Part of a small language model's weights: 7.48M parameters.
MLP neurons of a small language model. Each row is named by its layer, matrix (gate and up: input weights; down: output weights) and neuron, and shows model dimensions 32-159. Each number is 500 + 40 x the weight over its row's rms, rounded and kept within 0 to 999. Numbers have three digits each. A neuron's up and down rows have the sign that makes its largest values positive.
After each neuron's rows, "fires after" lists the tokens most often just before its 100 highest values on Wikipedia text that the model never trained on. A number after a token or word is its count.

L6.gate336:511486441506482459500553467545564551456448474499530481508470506434546586562500435466547566470475477486519458557429490488511553511521526530454488511473493481439524468558473472454493506504580472435463536546443474536510496467478523491408486412448462526506476471542416519513492489466476487477498468438461474529464445578501564484439534436469552487477498436421451533577477492498480507523610
L6.up336:456523511460558494584492466562424507511564573444507541491454480464498483490535549521493487552561501562504523449469488471446474567504477507475428546435506447567556476482504497452495388506461465502529518524479442556504558526542531497478570519531485510530487519539492601475527503518528487451592523567501568483536479503562491495554502464508520496429422520535451496499465531425486476467462
L6.down336:513493441547512523444462550529505546480475532544473459559496436539502411556534512533389483452494502481482510539457544565530530555560447529469484480526506525517469505477532466508435385494558550450528502491431499503472440493499512525496579446441425520462449478441516467518425436476544511515482474570500455421479491517546433501481501595442559530487521514528478569500474523490506492521512
fires after: " |" 19, " —" 15, "6" 6, "ept" 5, "gu" 5

L6.gate62:504498532453470510477538491523483496464484494463510486550516516532497517454468452481547488561560524453426520613562513506506489528458564500499565484445518482456513505528522525538487467537490474543567539604531513481464537496540496490585522476477539441521502479547594530578389539484470443521428388453473457499551460453453481533403432544533556442489550487519433556447526452488509505451460
L6.up62:551519458505487539449433484479471474503510456522398494469474500485513503515514542454546486488562548476500456480546447524414467479461527509527517573482484441485460522584518479534534499473485503477511449494474483463568437525558578440432503431516495462556487566522464487499470521504496594515591503515509519525522507516466435521599507515475529486505531451516522533499517475521594522472553
L6.down62:515472521532555501530562511541521504536533483531512506490484492540510454520429522503432463549483468518534425479546536452466531459477430567483482522520524505494499473538503518528546534519489467533468503459541517502496510525539515482516459575490509518558496482511426439492547506485526508437476496518551531501461434467567522459471497556529481512555541514425551388485518553481473505414529
fires after: "," 41, " arg" 5, " indic" 4

L2.gate451:487442523533530494595497490490475533489459477456589440454477466447546484502439526578441470541569520541545478529552533476506510531524490491524432467541516441494462510509520535468521568482539478472490411481580508558474540537470427498594481519543466451480454567508468513516510488496488513556515458509553587512470513438538457437486500509518544477513460467529518506500546470491506430565451
L2.up451:477494478502483470477457482524532583546500537471531467438406594425563508559510501506450498496472505488482550543509564516415516558529451520497537486513542501563494576525524530439534608481474561550498471479585420493533573564519491553551518463546526574504488562543517520518561516570498465509540516490568563438470469524564487503495487474510535500460533481534481494468482483522515503399520
L2.down451:476525505475508470548467460480526467539531518539534457495472509456476551558548510461488467461520569557516519551484511536470556515506415504535545464501489581530545525483451449441520467468457554485536502535496387471478463495504530548553458569463584553546513534587488494507601489456496521458479523434469516470501472498491417527480515472448455448471539534555525567423449499504516489431595
fires after: "," 22, " in" 17, " of" 8, "id" 6

L2.gate233:491477515552569508526441484512534500502467464428464532554492478463469486475548465433466504461470444483494495468499516530525475577560488562402507430462472406504506495504627489517491554507428506449513478495467501511426437425510530470480589512560443474447519488401496488511485534457510498484463496510448476554519528501540539495526540459477493494479504483554465523497467522489456476497500
L2.up233:459473516467499456451476491461522477464517504450507510476522481486491507521449450494496490523543487477492443461434525550524503482558520532431470442417423517530413522510531462474493533447428471527455451539494566494413495481586434445467542463500416468442561612523458458527436504487556371496447537448459533561487479491510522480468520486472510504466508426497457547515516529424536568519533
L2.down233:485540522515470558396445515505475542530524477525541540516493505534441469527523483507504469472476558419516533496498500506568502493524418491509569534493438545441454508514553571425490552453447522459518481520608550485485462493530502528508467466482528514497515516467533489461486461452537452472546493509547411545477548449471513511477539497494550509502487469511506513484490502560504438573524
fires after: " |" 52, "}" 5

L2.gate471:541418433507549457510484519492516472493502470517499541484494453509621484463487530575446551529485507445491521562484509498487500553494501445486496514574517476461548478554495543461443587492508508476488490473498475452551465476486520542472491548528524444544476560479473586541557469467499532572537432482474481466544526536502430510476470499462439495444483475567534458543454491529503604471479
L2.up471:481500463535476474569485460516533465497529535544460459542532531469577511501441472564467486546415465466511541483507549466568528445488465544483477450550502453587561511524572508452506506454526518450512477470562516562490495487525543501508480485533570471551524449547481514547560519473517492500564493476555470460455571437535490556517534477488575573500450537491539565450561519548452439534498
L2.down471:469514568427466470542527475582525521440559505522587485529532501460536471499448471510572524519526476443519487461488557556509501580556468487506478468573527457500553483488481465486475534438501511504534547392512541545491455487543566496539533507593580457519480548545478455523444459437522543488529451509543472478497481470619457512526543578471577557419504567498534579547549519509459571470475
fires after: "," 16, " the" 15, " of" 11, " in" 9, " West" 5

L9.gate150:489528494478471537511431500488428510390581491498498525538525469555564528506546560489504514505503523435487582500507545451512502577474475521475500549516565523483582500572499499540491442577440502520525440477457468479549481407531514455559507453529453471457489464476522517496483473483469443463498480461552446515472509541450481497545509557490519545419457531545514454455414526523411510534528
L9.up150:520503548461452509509520500640499578472548506506519452467486550577587536503550557569419540503541487450432579503505524514476477496464476485479459473528514518515487491483495460493539439531466427438571558550479497529466569476473532538594509454504501529484482464457542462470538549503525539492476463554443538512512481487476552513507520516441446476522452473522510546525517522516445465557460
L9.down150:547513509564553530534512505538506606438554514457558478436488529499528473521462537547542501524515522530505480422491505531474494546427526517418471522540517468457465541616562490456545432482473472530515512491468486531472511472454507540507571517516453454491491502440544579534530556518479534505496517552513429560441467541522537518415556439500488454447465488480576486480495501456487481487567
fires after: " U" 30, " M" 6, " A" 5, " Vol" 5, "e" 5

L6.gate44:452440476575520520497482532461468359454522452489496497488449439591639540456490498474570445469513565460530515509483462488486543507478489526533541468506567484461454572481502475502532489463542476520533488485509510511524506489483505504556511513507485445513525539489461502546507453564508478429551502491467446559524456422478496547548486559512499491513515540539441470490483519446502557459491
L6.up44:510520469505503443476507481569487492486470518530524602489405502431539464472512561511476562490536457525468541535507465553533509457574548469553559560532474510502455518590502502568486465461510553516480505513457423517524454550503540500513500480447522503502495521531562508569459444477466489511526484422551497544495507543445527466462543463572542578495521530526460476482513408450529480524500
L6.down44:505465510538452497487564401433574526525494492468506440467508574449432511514521519497546487495468461500514546466478477465534581493502504515513487534469475408521557476523512462398453480492533578545441510521470452485488517500528444453500511497521459516613552463436506557578488485490454525537476577591481519497486504515489508465574534540439481478486516453551551519519519464522428507481440
fires after: " was" 37, " is" 8, " been" 4, " ten" 4, " decl" 4

L6.gate356:494568500473442451481482514517475440517456520468528473514498511488521526490455466542503471486385482534538516509487484427500454477483466566431524511583539462526518501491447539569524516489375490522513449523488514491467481499435470489526520549505446482555523522465564452514397459510454496487537495471494562501494543515512461471558487452496550576499452551456412483505530501468478449548523
L6.up356:508499537528474524440488550604513478484454469572507492539492488517575492466494537489494482529502508468498492544540486503456547507453548482499483521426559506508540512402532507528535518568498474550459450537452550526465432483483521529489482449513500432541480453463520491531441514515490480467545498491510509424472479509469471518564509460464485412510521479489506524500511455466528507560434
L6.down356:489460483441568458537499524484508465497529555523550517495477537489509527543516482511457527568483510636526536417499544484549450563526533545512427541523516499494454521468488486473525496433552442511512488547517510503455496492460486485522499506505449451565514557489482601516490532550543622489496566492545532494425506507494409509540460442441419452509530481471562545496544445472483504485497
fires after: " St" 19, " p" 10, "S" 6, "P" 5, " un" 5, " ph" 5

L12.gate306:574416506437388435520511453512498578483445548509475448540458493587532559463482470499504566552532568504534544478437458560514418477507479416539507483449605492503497530572466454513457469567477485479461550418518479501509521455436443509458485485532532500472518523548479498461491497437485472547548465531503470526477510432541501469421539503445562487533554545455520535492504522496544513481457
L12.up306:472493594417561442534464494485488463517466448449483537506426477554421521497476471528480473565476517440547433536499480444440527528519481520522458509499436504480498610475503452435540496507456563434566500456552518525448451495524528502515479531547482512564575442565533470474506497511435527505555522523493499509551425493533495466527529469509550472523469511588496421530455564486560502537469
L12.down306:525453494514530485434538448422521413506501497516508512542538528526543541492497539489468503576486484539521516484493563463509509507442529477536514531484530454478520487484501536559493393489565537523457522501451495530547565395480471614502495463536479487489539521456520488564498440469423517437437507528489473458501552550448475508552482513436585452447413552506515433473473565492527528505525
fires after: " |" 42, " D" 5, " W" 5, "|" 4

L7.gate219:457539494479477500535484508471502582490535562513508464488518531455529531543472547525415488504487514523485419488519577541506510499472476542561511545509554526518456486562472460504467477513418561530515451484622549509491529529470433424486522436525460453490532547442443415441421521465419630475441505514458563547491544495485499588500443508507525483531515577520494532496485501465502489475537
L7.up219:504546511554557509475597520477509516516562546562491492483498460508558467472538542500499497505587459516487506514532438534462472571535550538460477511461473476468419511566529472533493536497433486540468496547425492506479468477526560483446476523490493497486507421496491545474494500490527493516440530469455497509447509525580482511508514458506414568519464451446440518490493628517528472475553
L7.down219:582463480458454517561498480494517543484535506503504483530468521448443527533495462537485470524442433447419401475490561501518593463524428526494514466564509539492465483482452534535424563500515514499509525404566474530482452491471494455462493490503461466502573463471505455475492548498531592516531541497475485528480510512521505555506553556470544528467581561509520472485551501453443544511514
fires after: " U" 34, " M" 14, " US" 12, " m" 9, "M" 9, " under" 5

L3.gate313:502513516538471472505434543578517521548484509457531501433521530550509506480492482507492437536544546484512539496563554463507507464501489499433436557543500472469476517444496504507517480455452522481449521479494425535539502502471577480450592431516465566500578500505477527523585481474575525523587468526489483558530509565530454574491533472595537522478488421518547535534479500506494497474505
L3.up313:450493460493509506464442487607523521495447498471552485478566494522555502472457500491471492571566484499500515502501542527482518493499487498486453554512508494504499523464457562506474493453515531490430481570462448568575495481478537535464544408492477539457509551481476489472564489465524502484538493492488410511469484542568468493442526497540505555497462423497503545474470546464487510563529
L3.down313:468605513575503511465508472517496487473484483510538502540478468532458583575554552479502485482545478518512518471439521465561473501434545517536528471516459507481500553486517521505492437499487532533485476467423517506528534435535513491469413514536486514503474557539414508457548499488458544486484537493486393475451455553487463423562504536458470390497530528548404506571484486541503510480501
fires after: " |" 37, ";" 11, " of" 5, " 65" 4

L6.gate100:515450483449455456506450589448516480493454494539577548484544516479470499525484418520488509491537491501482501524489426519459492564563514556467517509406561456464490504542440412528509499483534508514534508448448486471508450496515483487502479569502475524431525530490532465436529478548558516393497482495490389529522471469542482515496423433516570514498559463450580526522493477517529533416460
L6.up100:569510479511491515491459532534491550535437470509571572545462535577518493541484436464468515447463481363529559547452399543529546463501503525428539511502493489532467573530528438506473508500464459461481483415439475496495520562489475501474511499581477504555510527466582479501536478575480487492464415525496516528501498543481607470461511488451512565529491477426550553524528473442473488514541
L6.down100:534433424502505568536484518472513442440550529532480412513550515525466566435509515511539438537493427544503538456549510491483522447504499525458536454495510566493550535479491570516519557495514485514472525478455547538397501507421501420458481509487559479491469508521476498484525514591512504482570453458481490448421527480483489526469538488526515492523465511498446385475445443501530474567584
fires after: "," 38, " g" 17, " t" 9, " |" 7

L9.gate402:486471486523476548537504416520482478444452506531451538536495493464459430507520496524516540443525521484479503524489510508432515529478440597477454490474513490470471505457477518451469518547553457553501447489491570495489452499472433464446410486477508497542557565490516489467496500429542466516513488525522531526524549524500445520431514608562526428476542419548440516457529516445507477562496
L9.up402:505510395504460501492499492555473548486513496527530473481476535520443520502444468485451460469478524467597430525544506475499465490584467493476485437483465505459497524498456573460509522505495464567490496484535491447520422561436502512534515485483483434525523498434420571436476458397523396457494463533472470499540573544519500494518513522480513505486521508542487506433488459490534462448497
L9.down402:465482484517484520506554517487519476477579597459474512493461559520548523510450611466482504516470458493512496500449527473548563485513526504494484491466423501532463440527498489506483494553485466450469421428493493517531492498501458501431541527459527518464542535516527435455506511444431514540508459513591528452460498471515523512489499472473433446394500501531551476585434595516556562524535
fires after: " at" 24, " from" 13, ")" 13, " to" 11, " |" 6, "  " 4

L2.gate277:534484473507463453498556497461512481474510529440578502428550488478528562517529482507480559482482484539532423535551543564533460558479505524587487578511491501492521447509485512536510473421469554495559533551497488511516483442531500491542515441509440503502497506478467526436444476531502455490496474456511590438486589487449466533559525450479473563475475510589448491561477501556546507620518
L2.up277:522474467493514537485463484467597499415498548488530555483624456478543530451534526496493481509471505443516517497484498522464497518471525531507468432506554529494498503506526526435437562520465550546520501547516530502546526522502508547515508496473437468529504473558496513464503544471469540551560453455543508456523547503421543503370511483548435479507508491511511526514436518510549490556454
L2.down277:524545453511446480493509549480532547493561506548506520483545481471556483403553510501528494510481457447515511560498395467465487517508482447525408512503497489528476535482568496540446491590482469462532549493499509598505532487462565502473543529476474506422484567565484526423482539452582534531479506461518460478496533554499473526442494459498502512501464563565496520518488545492476515674539
fires after: " (" 41, "–" 29, " in" 9, "," 5

L4.gate320:528491541515468484473542480446495434567572457455467460515485535482464499487385503498468437513543524528477530478523415479496457491487519500421521515562569464508419499519536447426548461475540423548549527540522510462556442500511597526520532510466465473448520527497570486576457505464460559470494440462475505468500515488501483511517440500560468548546523529417509522497487502490530523569560
L4.up320:504489470553469564532441440428458517484529487538429509474512483554529454476519461548531491492482555438479461483502561493531523503490427415493543522492458460459417440468457481514452465518473517484487561508491562515507544458539562476495533478508434507496498536486490477495547534446469502388552444482552453506491574464530460512587409484476397513478433485469515585523477467446487522451563
L4.down320:500508484485470493478527502510497514481514470485499487445400450481475566526444520499479456523391569433467462495476521446490446478471556508487465474533514493511448557446470474441463412497526444452511465524497546480523448507506589531502513492525464546502523475419500543504469516530456433469441520485469472554502524486529508464480419427552497491482441551462515549432527436502501521554509
fires after: " St" 20, " U" 17, " No" 16, " J" 8, " A" 7, "S" 7

L9.gate143:504484498520493580414495474431508513523489483551588498407424507498479499457474489473488506490476553532499467431565518485474552577550491520526499463450528501465564490598488548491509506528468522439468440487511564503456488489565566517474512533434457515527488504605516471552444568533532470465482463534524519517498524454511474484458485585475517519509443507530525528515462459509459588464490
L9.up143:473543508523516565551536445489421468493504544514576497446477529529501594521469546488495544528464555539485586493535525537530558531467464505468581479493442436442510494504476567485500465423473441488465501550499504529440514495459511424487512585454575512474516484522487494479485513539508491520522450453485511439445495507573496465367518535521468499490449519614500549534473559533529461561550
L9.down143:536571529445537463572497538488464468450508455545466469445505454481434499522487536501448453486488531536567528542509554495482511524544551519503546508541476487476515470506552467599522509454522457512571487532579493476486423468515480526478457556440474551462505500483554476474544533467466455496471557494541529500456456521464385517456515517472475475536410465543493435512483457429522462527448
fires after: " New" 28, " San" 21, " |" 19, "–" 5

L7.gate467:447414499501514506494483481496481530498544492507462487532494542491502480505517494538498494446485489421526513449531474559481539472519501498548476544521465407518506475504533544523466413563510450548453490513563491486475525500497492542536490590459471451456488561496439486537475528523432524568546495486445470480503446501503396498429520501452583513533435451427506498485447525524447504412527
L7.up467:472502477490527486551563452567575610475467471510511540469436446520528544541463486489544518475545420515528470494528454543484526426436507537510473563479511554496422490465510446492526550410454493536461500409484525497427491536458486516553523492491541519488555506509556431468517539503550527523534465519560577431560586487542498569535532525531501544531507458417500553476503456527472481471542
L7.down467:431502483486493533492487440488485494449548514564450471521530432522546506507548440453473437496495560515457545536491501539503511417485451541533509562446513515494448437539520480504519501552543409487504512505540562519462554475509420562536468522474447461457422477515496483502490447531524578507525514429431432517489544477573527439466539516487601568481450483461573559514486527470463563444457
fires after: "," 34, " le" 8, " att" 6, " Det" 5, "ie" 5

L7.gate22:484558522504566523483517446510457506435523451463533474461489514573493559450519500499483481456570501495521510508464552474501489434462457521554497560554455561441516598522460407550462472576451474453493479569465501531530495503465528469557520506464576452470457537559523537519496448511493403545514496529474512483449522435523479515536502432490481539534429491510437460546562499413496539502539
L7.up22:570588491507526521509553470519554504533437420433493469549478488496452448444488553534517449576436494500486497521514570487431472535508505493595519493480415507533525456496468448454477525503528517517472509416502483467444531448459542409496511459512525454467475473475438455552495446461491435545515473473443502578488505506532537511472518492533461527506502411461535497557471426533490500534480
L7.down22:460548494559501548473508498479459458507459464510545445504513574531534523544472432476544443486445460520514502545483491483510520429516518416544528438538489463416434517498547542408506473429531469498528495477558470541485502507468570518492520433519508544525546548491528464537457549513572560525518536423458487539529479530537431436585477453460512439487536519471495488499522460521502529438521
fires after: " the" 34, " and" 10, "bl" 4, " The" 4, "s" 4

L7.gate82:506560465478446506426576550574516513523526489470459404560470497496622549475498492463499508560501474518441526502558525530454572504486458501485456438495516562494492466536439432507512402529526508422496493492549495491561476492518508513512571481474504531534435499482442514527475525533417425492467497523466464493537509499562511480549472464466471493453497454536518499457529479453467524479476
L7.up82:501486501503478540452483507537496472513549468599519521521488463484468472484445500478491519532558467528501489571421492491541534395506451478564539507487476555528411471468500468475489477473475485488538544530562461527541478448474420486472548496524444554541509525451512496569498534507481480493518398518460453477534457441489445462580395484518469530562483448528551532533512503505494451458619
L7.down82:495479496476503487503518410559504498485453515491406493437536462487489557532443473519518429450503490478438507496557523492538526482486454583478491453505503490468486499574570606482512531479510468539445473508566541553445495513477522500500491523494550482548471507512528515526565472484456494529525478498461574467534522470531493442534562598502478476385439545473557521426487464475486579502492
fires after: " |" 39, "t" 5, "n" 5, "|" 4, "m" 4, "ie" 4

L7.gate471:513481533559591493494537493484435495497549524509578459469504493485455546534511504451498492474469516429509481442537508407516477514469486453483521531508476434475551549535489508526487521502394557489433516517420550513484543454456565548515459527447469487497547511514497545502453539535412501515504521452454508553556474501419451479464524460464406577514508486468526521482509516469522499472510
L7.up471:480523517507609440606544472534468501549546507487526468494491497496536596526523500447548545514514450522562504541488456545557450503539507461525483408555447433446498475517567474530504514554481554492479564554490523525516498438472472518535510498447465483449528465621465544443429482484519463504556527482530492522519467419504523541519471510475486584542555515538456550530461461567483508540562
L7.down471:532520480470502474493448484437480520441494439512578530534545473492506555561546578472486449502510526451414546440547605433533566563456484522555541466501512522518424556496506437522597442483554426445486537441494526496454484474480486558439483458433485528489489497399528499467515470482483531477500505485535486465495491471526536427540544454494464513508486564536541577532563487522483521527501
fires after: " U" 30, "S" 17, "0" 4

L3.gate423:472482473468554479438440438495504476439497553481440531512509503532506533539493545450451542523451480423516538489502496473466457535457430523524509436527570575426538445530446492455468413492487526461554552603548546465498496431504516489465461442564508495562470513545474518460511481453492497510514529457415533516457501421465546493410410532522517547500492476469500523498530470472452470469491
L3.up423:577458469510480526452508495586496492544519534419498563544538504520521571547548537474514536501460517511442506454521559502443493510554460534508455445488465589497494570477441529512447539527482598503463468574488493524539512429431557512436411566492451484564457500468533489446477518447492522575521551463461482556415511442528518516422481490515476536493589528535539471460499523485500534474520
L3.down423:494483509486497499535532463500518596527476519550396560526478500523470497442542449518435521505457497468584570551513454471520481482492507531432416471472568528555533463492439518487474537485435529532544590506485500439600546546532454527554619500524522435496522513456496519514555475578474408522509519512492534428585531514487551541558471515463479531540528498523489529522490543485544534491496
fires after: " (" 50, " was" 13, "," 7, "ur" 4

L7.gate415:463551538542518465504513542561510472409516453553512552446511537520538467477467508445486540498451490571485470568476522484474539466457472563475531489462453556492561558433499511543482505505523446541471489531502489515485498510515545471456524509465487483410431507528501610580463526475514450482477483480422523556452562481517493522522556545451494500477436514445451507460503490508486535543481
L7.up415:444508502552471519531476539434556473460563567508444427460440464521549514516487515495462450478525449468465503389425545465449543477478569480518544522490501486540522488533487528507528435477527521536452493591429461495458405559432522431459517551524472503474482542469487476507495530498509477507493473474512524514419506437507484504521518506544514466469448463499530529408549490523527468524566
L7.down415:592560528525509511482526475526485455498515507504474525463445447506457524511441567501389499492478465447499510491439534500563513538458467527490497500570514479550472490548528468488482458427480516541472501604441528537521498513606451476491563465528486466513558475492517540496554487533454459515509543458473484543483518459505477521509480504540445452528522489553516492461468475610494519511521
fires after: " U" 30, " F" 9, " J" 6, " M" 5, " Preceded" 5, " C" 4

L10.gate346:530506507488459503490536527479522465481460520491440466466426443452517435464595459462477502443530487444525515497478462508463531396508478451591531506498501476517530544542475495506553543574498484526487475606494523482457553570464498416498490504557494543588472508506522489509485468542451490478442516487467427510466464501489454529539591526527489575521472505453480457492486519484541474537603
L10.up346:554497525456472447490565428505457465440480401522491521502573484526494486486540503435458458511535559530436511561523479502528514460530530506522508506548465479440475452436493521610489501472515498508490477529488526528491512499556492496587483514485462540548480545448508481507471540497501515505478589491566498414447401580483529500486497505418585585493518538490482465526577521490514492493542
L10.down346:515498466473543506564527520476487421448478555493529524577492468556555464501511525487514528543540513534540516509511461472464513471529576532558505473422568527502531523508482484627425542548516563424523567429500496539567517485517474532560510551480435506516528529482441526511483448457565464573504521542516574517503511526473564500383413454513516484501496496530550486541540438546513542504452
fires after: " in" 19, " the" 16, " ne" 11, "In" 7, " el" 4, "Al" 4

L4.gate13:536517483565453548553481543505506437520430525448500569466562513428505579495553491506576524446515496507560477487514500566559549567510513534480527537462430431533511532572429501516497491486543543437505478561531480476592444485468505494523517478459507512588502505531445446478525432507511525521446516607468449509483502513500521506465432562517463572511466463456508544503543457538470485532423
L4.up13:571594503414532522529551544514506458506537522529487544491581416501514467485503515468500486491480530484470494470461579404476411469493489464515565468459545488512573545496540483491540484430492463485571529522459420582485478567546462568519560486519592446528449398527435502534488561476480452512508441435452501480507541557540507541481445515529530478493482455554547488457519510491517471492397
L4.down13:582478538430470500489520528539487545491524543536542531476539436462567589513493449470535487426550545460437506585488513549518492555550473495536540528499495470516495524552532516441487470460524548488557501483524432532508507549508484532561490516493484497498468534571520469543500512548477448525505509430534470504467519545486485492490432561530524499503534475482542585540555468541527468548449
fires after: "\n" 97

L4.gate508:543535582569518455492474475441526545421530507530454524465533463424409545475455428420568488545515466457493535482542474537543492516520488522445392487465496562489511495492519502450492443452516487556486524480538492508486465496444509534457490460403496491549523475493510520476544495472500506567524453465491569473558538501449458454424506567510585473546527468518469547490566469479484457483470
L4.up508:504544539549569471535444494462494447467487526497526563462567481460526587440454531438541566511454444414503587489474502531541461537491482523477483471483509545478510475489516504443498453455530478572538496517477512486514454442421482487475532444441497531538504467519507475466520501516547504542560495449445564485539532477531497490427448480534526538543487521589551534551500462508475499530492
L4.down508:489491615490483523488509563572548481447463581523502462520527516483473515565495503490566518490540460535493501588473509477466500481459549541549488464534509543530530469525398557493537456542505531523469517544517451500501487560478475456545508521422488486537450544530482529493481394457412452516504493433578502477495554491467485484523527444508414432519525495496525502512431507481516437494458
fires after: "  " 53, "\n" 33, "\n\n" 4

L4.gate442:519500517458411491516547489493464449538466483461483473406453537522519499454466469430526556525524514537540503453501486426445545538527497462427516449524458588482533507572454517492486470491512437429572478483515419500514521498536461475501618552493437526508526517448471529493488506493503477527562456524508533443554458471497427453519464518494453510474478428516499518477474501502521462521511
L4.up442:506507517457434460521556506443503507473475481534514523347467584501503508465463497503518528535558530573472509528468450492469472518538479565476473508539500525508529508558462521525455457506526431522500499499531461509547460511492498472479580509545588637444583509475436519497447551493509471464508405574440491453550496465509479571474488497548491513504486498584488509485488549512494482474552
L4.down442:608546535487519410515551488575511510420496514488506539473479493485517488537533507494461395529456538506502490513516478447430431484493458493448496495481516558559447411509556510526489536459507534510467482456524564437506568517494512537475472453471526580487530516446504497528499509503462532462483517561481582507521481490575448507491563528523531556407523460563499389505444478505502539461564
fires after: " |" 23, "|" 12, ":" 9, "-" 6, ";" 4, " to" 4

L7.gate387:490426508487483492456391496492470493371500494530557487472490433535484475464504470484578533474455478445481501513576505463482475515489529554566566478572527463462518511476573525476542564635478507529453492482464507512531457568475473539444553589472492505550462465474503516523542528517504536514513471420486470508480519429516494550430549516513472475482445501519482481467454536504489556478550
L7.up387:501523535524507491487410499511516553510489476506442436558518512520457547482472555497414450541504567539483472531557487471542539506467536531451481445512445543483516545527520506459502536509454453442516450418501499492512544470442544465491467525467524515451440512510444451508509490525438452489511559550531430522440547510530480536554515490480551560445487507576464548570446469493456499488510
L7.down387:510443464443525509492571447469496525518452587471441472507534485508467489503554494473535490488474576519529428532515466580525501511477535523484465515588519449454501454492449461534520525476512523479466451470532479445501539503498495524523551464525496438506562539458479512516572439506492574584482535486524414493496456483480625389565485532600465404472508521488582506506498471563442520507444
fires after: " Al" 24, " al" 13, "Al" 7, "'" 6, " des" 5

L10.gate91:539552555560486540503543548574480495483491536520490513391520470472546473503472534498568499439565463529472450512495476454555616481467519468493536554505428494536544569518483525548485509506489590492473523496477437480455474498520442477505514534422495483503433521523461462498511546423437491470535445555401506450470465513503527461565527506579419560468471540550531492448527543476550508529531
L10.up91:463507453505505497507543501565459425426516528413568525490489580490501498498520467511500504544521587527513561463555518445452558475476468485453476598561485545503463500498512477522541461485490512550448481513585496442485540474531460530547488535446474494496489436589478524497556491514502496545540534530538500424437473519488526479486512539524506503517501473473521532584464522502556535507479
L10.down91:553463480459486485487529476486507479524452483465398535504491512517461583390534485481465469509547465476500471503544522571469533504434593475523467442464495497458442517508455579513547516468520464491501557488480591475532501534531506548503548409530479538455534537578555450562537566484540483503454450534463488565427545444514548427518521455541498555562547445477510526511465506515471492442534
fires after: "." 31, "\n" 22, "," 5, "\"" 4

L6.gate389:426537497555536506487485562456432490524534568481530469513576457531527510485527503529497489485506460453539483518538496592501539429466504471564460508449512457551561500519529540417522515536535528457495428527519437525516500554475473504526529503563444540462474455518533453502547570455500479479491604464583497508494505464466500512486572515575544423491382510464513575455542442479573456493506
L6.up389:530507580514553525500476447412526448483498513454516469477472537494499537402440504500483516451511438505555503472447503527570555478460481539495522545472497460513491498506514558488581474488518433580569510504459467542434511565494585588476520551511519533513539519495582460478514503495475521475521550510420497516511420461466412516527483560514550535590555498439475433471447508428506551516560
L6.down389:482486488517534502533567480468474504513546536433485566430500514511452544480527528522481535520513465509530452470489469537481509458508592471478485525573545480484511524515485503498472371477547511537412573540514590414491533484482546552466502543474464473568526486486516496493500583495497543426512518452492472552489516445599500491476471586449485464520488486549534413496533507506561469566458
fires after: " |" 43, "|" 5, " Emer" 4, " Vis" 4

L7.gate192:506453473514517534510476512492501478478509492552553511485515452435471477529442565537548497499551487453420453507478501446524468452605499495483447406481512436562455551613413443504478549509466486508488428550533448538476432571506550482524460538465473542525482496531436517496542510544525463537478526537518506518482488515445501513523543484500475418496439503466526465446521510426439460508533
L7.up192:455444409469492537509430463533443481537472473508580478441462507473475467525427462514492577511444540458531550574506502428500437482510508490486482476538470445514486519517526440510510533551482520524439458425539487467550572538521455494512531547581530513545511431508482486485488549547449505468522547455560426427497511533509538484495478535473520423447515458551516465430532431476412491495554
L7.down192:525504487492453465526436501481486518484539514510433523515444542516541533543460428475544507534502490598509527409526484480482511457457506518460507513410498515527487477478543505449524455443532553428460477488465423519548569514495494475442515479453502533584495431422498433477451462470459541483417451537444512497554538510507516576427520469514559398464553443559523485477434490506538532540510
fires after: " —" 23, " place" 20, " -" 13, "0" 5, " o" 4

L4.gate149:516464451418501521433553535533550556439491452579498510504476488552526435495551482468374505523452469453485506490479503501485494469514535487497489514472572532487535521536568518486524473443555472485533481441463503502463456478492495527540446467506524512475434479537555440478558528507528456540428518469528471466501588477531467440491558581449610444532442465549570430503497513479533519489480
L4.up149:542518556482533519523490488573503552512507517537444486503477469475443509459596466490448503493466552553537480459487531535437499472466481525422531549503458492493507453553522517541488496522531535497523457497497598553512535495510513523526521481520497504579428520545476461549560578471616497542445545506504497482590513544524546511536497538490547469454400490474501510525503530433472460498510
L4.down149:501466498453532500501545530590522486528565528505530524544551549469471483486542471619483538444616524535428481516530512490460527449499492522496493486572542508528543469610486513456467443549526413526520512458552550486498568497500498538517524586518495527450469497509443494516487415472490419570582507542555503503499445483508446552516492519541474459527469423488505518511419521551623506504511
fires after: "," 57, "–" 10, " resulted" 4

L2.gate129:496516500434459444474478507553515527483459465483501585538573473503493613430445414515439455507523501493475459542572545528479449550450465531462508546514474503480422497463519495477519478508482539464550495490450467455461533459486581533491497539552460445508434483481485619521500423520544444503528538443491474503564503489492497509445529488488506470494583507521502468511528502487493514461548
L2.up129:508457474475529452516469498575501449454425488513487464467524445489515434493492423521504403451533447487415460500466512513502408511563524484523526513521446483460422496495490560474502492462453500462480565475473493513463493500480510518443467597500489466443455523464473491389487423473502511446518485505523513512516505507478512503499583492527545538505459475577533481527460459492544528495498
L2.down129:521565476417469450485501536556559466445432505515531590493518496514487555489532425507470432567516537485471455516528542516557480479478497478554527509482433522531446536516476528573463495516452518496522496436507467518494544488524512517440432555527527520427523545463480527437499440454527541519493542404530451473518485520486477477456566530540501552476510498527455457481517499479508519525566
fires after: "^" 29, "f" 12, " |" 9, "_" 5, " " 4